config = dict(
    n_head=4,
    warmup_steps=276,
    decay_fraction=0.792,
    final_lr_fraction=0.1,
)
MLP neurons of a small language model. Each row is named by its layer, matrix (down: output weights) and neuron, and shows model dimensions 16-111. Each number is 128 + 24 x the weight over its row's rms, rounded and kept within 0 to 255. Numbers have three digits each.
A block is one neuron, or neurons of one layer that tend to fire together. After each block is what it responds to, as a language model described it from the Wikipedia text at the highest values.

L11.down277:095159149157149105166115098091089136127131139135076122091144122119152157103104147131109114113122138118138144083126135100113125124152144163129118176128106100146086147176157158129145144151162137167115131110150160107125119114086136110113159118168091134129133114101135137090096116147152118091
L11.down840:120121116172117149084144115120166138131137113173120135084126116147108115134128151123117131121127116175090151139120115126124161161171176131139140166145170107072140153099137170123118117113066145115088167131136122117105111101123125142120112145129146126122147118098119086116133148156106151100
L11.down976:131157136144089121170139144145162096154161170140098127154191057159163152150155124133103115142109115114169141111152141049117119139126152096101121112094141120127132151140112083090128134123162136140109139113138126127136136177118135146154114122168094150125117127126115142131102149130125153109
L11.down990:111157117125159140173038157122128119112081121132141166140130167123129152112148139100093115151125091118130118151129139139139105096145130132117108119138107121142114140154092169091141175115094100118112101122133091098092162153156092129124154083124150131154139142131094147157129132112133150138
Responds to: Number starts and compound continuations

L11.down300:121131158116139108078115143125132141139147127121111146171132082077139115133151116138139122114131133149172134106128095089111130166141144165150143144156122145081118144118136144138103095138119197169096133111064094104076121168114135109113154130118145119131098127113092119111101135142164113148
L11.down665:141150103106154152123148140101135135114126146134107139152144097079132123117128129096131131165109140100167171152147187131129097154109121118139163126155119143128133177122150180140103157104122131131153093150095097086147127125141117107104130088164140168092119117149091149150154119145110104161
L11.down1003:155136131101101102140162084146112110143136149124121129091127118126151131111130135087133108121124120140126150159120086153174129135133109117165140145133137146157124140100122131131077143112160166128137133134124184103086113105119130137087110140163130131087136106102120128180121085116140096094
L11.down1326:146150147143135104089101098093144192126145156139115150108170122130107060101138101082192105098139120127126144121119145099136114106103100123109115120142163161136131144082130157134111126107135123129136124125141130155138123100133160156125104111140135107134127127118115185144088088173095142128
Responds to: Article-subject pronoun subjects